config.yaml
n_layer: 11
d_model: 160
n_head: 2
n_kv_head: 2
head_dim: 64
d_mlp: 640
vocab_size: 876
activation: "gelu"
norm: "layernorm"
norm_place: "pre"
norm_eps: 1e-05
positions: "learned"
qk_norm: false
attn_scale: 0.125
bias: "none"
tie_embeddings: true
parallel_block: false
init: "normal"
init_std_qkv: 0.0305
init_std_o: 0.00726
init_std_up: 0.0305
init_std_down: 0.00325
optimizer: "adamw"
lr: 0.00195
beta1: 0.9
beta2: 0.99
weight_decay: 0.14
lr_head: 0.00532
grad_clip: 1.0
warmup_steps: 338
schedule: "cos"
final_lr_fraction: 0.0
batch_tokens: [16384, 32768, 49152]
seq_len: 1024
doc_mask: true
z_loss: 0.0001
train_tokens: 162600000
steps: 5398
dataset: "wikipedia_en"
MLP neurons of a small language model. Each row is named by its layer, matrix (up: input weights; down: output weights) and neuron, and shows model dimensions 16-143. Each number is 128 + 24 x the weight over its row's rms, rounded and kept within 0 to 255. Numbers have three digits each.
After each neuron's rows, "fires before" lists the tokens most often just after its 100 highest values on Wikipedia text that the model never trained on.

L5.up499:155122146127116108082128126077172124105120153161131115134173146142132105153110114143121094149121138173122169105119136177167102152136148124135085108157113119110129150149121109121135128141082118143149126108118148129131152102177181154098160118118118126137178127130052147125143103112177159168124144100149149102092126118140092114132107131101148134135089101096124122130136102120123113111139
L5.down499:135105093134079169138157107126154101131165103140105168118133102124135163146152117076134139136124163087107156114081120146083145095113123071105150127117146101126102118109171160165136152154156115101171132164164118132130135155131116084102114134123148115147161103112180103134141149128102106130105097107135130115133160131133136102138066139101120147130104134141122113131120117137144127166142
fires before: ":", "=", "\n", " |\n", "P", " "

L7.up293:110103124136141115100151121144152145133090120091142132132129124107096143138089140151143086121156137135117170096105100102113115095162144176097130113108113116111139146127109115109153127146122123152075094097164140136174099168133119179134113084103130167152158130149140149131142138107139131152112150109085155081133141129071131113120132139129141124088111155128166089079119130126110145153131
L7.down293:120135095120097070190095091136141116183181103114115106164141104117086100147119142160122108118119113155128137127087163129110135167137147131114123153120137125122162091116137144126111101116134103147140153153113127126115100162157156098157097136145101098121127154117119155088167157105085122137148118116161132156117121122115135105132124179151078094119110143134116147102149101153153150125108
fires before: "er", "es", "a", "ot", "y", "el"

L4.up186:083142136119131121151102091087137095135103133141096086099121127110107154154118134151138152135158155119108166117110106074104126088138131139087144109138115135134123166133103095078096103107126177166140148073101136169103100122141131170098099120092113163141107117113122150146153125147133118089176133102127161138118134149129131128182132093151148140141112079109165103095121135136186141114136
L4.down186:109164137118194132184099166105127152118157126129131093101084124108181165149100107136088157123155134148139153094094106123118133134155133100151112129125149113124100139125121130056140100100149108120110137157136137170138108085156123096077151150127098163150140106105160121146176138132158094124131153132131152135087131170134109131141109124114115116142100079073162132125097126138175116133122
fires before: "ace", "ec", "f", "e", "ort"

L7.up160:130152121152099105070128111141124129140128129114124113145109104091146087133155125143154121142107137094117116117091135103117126151116129113138096106136106153103134132127169147115143081112152147135140128103159190171106129157137135130139146130133190091165146154125148178118173122127118164161119125093129134098088107134084120113143132124155102139129134141126150137128187138097148131087124
L7.down160:117125107141152165122167160160127133153178131127105068133120067123142148120122070115125216150125124117155119146117117117121159142098142133161128097125099126119115079105114098142127125141122155106140118154081136108122101150137104080152158122131157095141090160105132144142097147149102142134126148095153198111139128129116157117120106133110110134151144122143153158127137111111138190150156
fires before: "y", "k", "aw", "he", "4", "che"

L4.up40:124136140125134096137105174104128065126144119151109105160126129128086094144092137140135142138101128141124101134121123147171099110168128128119129114140093130141103138150099103122125140128113158175160118114139142117129089133122158143172123124111068137127121127117121107136107133111170102185172129087104146098075102114139116169146134095114150144127138108120153142096126147133169112060118
L4.down40:149137087106109117106121141129111097120145168108130085141161154142132116113126113125124109145124160143146121118108087120136121120124176130159146169129113132143129130159137187139128135137084129083089119130127120114102171140093135134115162102123157154166156108137142118139115151108135119116128152161158135148140155117057101135154050126102177110123135134143121109140131104125126152110087
fires before: ".", "6", "i", "}", " k", "0"

L8.up250:162145146150097095108180130124115074151113102177153081159156139105104161163129124170105140120111119148145167150131160101098104135151101135116121121182136106115107111155075112129074127156141113150141099095169106128114104128113148141153117148148159138178123154087130113141072098148142150156143077116117147113094103151143097108149110099143125132141133138117097104112109161095149120134115
L8.down250:110110116148165132135104128105166122163169138086156132114125123121143106138108141111142128129128090160185134113141135076165140108105153139091122116111094169127115100111128119124138157176130092138107142130113100126173155131089109155160096135128096166115089087154149124113131128121108083143182131131188177150145174093133120153103113169127111161133119160090163114148139142117102140122132
fires before: "ates", " ", "d", "ing", "n", " l"

L8.up410:121090142087149129122163118118139112145077135175103118110152149126160097140115140143117134137140117165120170114133168155128162149142117110117101115157120127133117150125128094147136083111122161159121131161163104086156152180092152169136108103166114155145125110156087138117111107108110159085100127105140163096134080136095148073147117117142134132091090138156093132120163127091125074122135
L8.down410:095118113127191114121138108139127186155112146158125135110130115118134128137097153132155172120133121165150116126200106147114100123132127123124099152117095101123083097123155097168135141106129142176127159132136146134112145113120103115142098089105147120133114160135085136089098134087124125142073108127122125126156160082135089131079163149114124179131143135117141152153105127104138158099121
fires before: "ame", "ome", "a", "s", "her", "es"

L8.up187:145130100131168102119127107137160133141106138103141116150187140114074120141091092138103094133182107119136104127153138087124110122156155157129084115082136122114140150094124173098111087126115098093133132133137108169092126132150142129126144148113126127153174126132137086147133083099120179150104149172139145157141119130123120087105123108098133124093119081106137099121151109138142148136116
L8.down187:125148147140117106144089119102084124132127151140129126130130181142136106131128128113117120117102154115124138111163090175140148122124080104163098138104120159164137114204153094131129174136125148105143147171084125139155125124102132113117104103148115118116082148110112110068157150139108099172110147115113122162174135150114069125131114136085142164108131133072126124124092110104123185122148
fires before: "ates", "at", " /", "oup", "and", "ing"

L4.up159:072141075138145148096141141091109127114117132105112109140155140089137084151117115107153142154155126108156116147148121112123124099128188116140083128165095099123101128139118134123123069131111130184164147088115095131133198136141120128131128125159111192148169115116115121143124140126130126134133143104139156108131103163128130128118143076129111120115137077092116101139121141103132139152118
L4.down159:099126126095147123137160143146142171154115127132169128152106117128155124163101086117116090116124130154139140125085099121137120106083171121183099128138109113136121125124115092163122176105121111156118112135146142102163131150125142101151120147124134114118115126130107115165120139106168142137184139138120135157147124107165135126103081108168170124143128102126120090160115098102127129186153
fires before: "|", "ed", "ice", "iv", "ear"

L4.up126:106122123114135113099150094101108178134087161122119135108121107089131150145141105126166115122158100119129110115136114051122122139163116141123138099120117093091128130153195152124106107132113145131068114095165118133130146133103114202079112154147139129166148134117113117108103106125143135119111171121147141166151159104091104118117115113138088117129158114127165146142109165132135127126139
L4.down126:114129139119147101151151108139132128159091149113187127096126133133170173134129125159134145134122087145115109101142150110163138109130112119134098150120148109085139109128158148097087117126136093143082131086145193171159136169065131109123126149129163098105129140128134154127120129120154140125050145099145120172121130120122143126111095126130068138138140108098150157129109161166112074093163
fires before: "ect", "ust", "oin", "ur", "un"

L4.up437:152110102145127142139124102128128183134093158111126089100126115113129121140102156129111133117132074093132175132160148144105090152148174137169139126154130116121098115148159159131133097097130185137124129132150100161158112137104125144121120122174146132163118172131149095128093147103138107161100081092132136113142126090090134142126113138112118084127100110143132132106104103125128110127171
L4.down437:124092164131085149158093109160120110123136107163124145105097122114130142133110143080120145133126109145184179110116091121146095132124158107118122121139135146132076126136114100082127095108121122152174115145159135137114163135085170131130151158149119158150083160092161157123086167155087141133128091143087164103104123114152160150120142168122110142140141138119119179103094125164142126161102
fires before: "er", "n", "d", "nt", "al"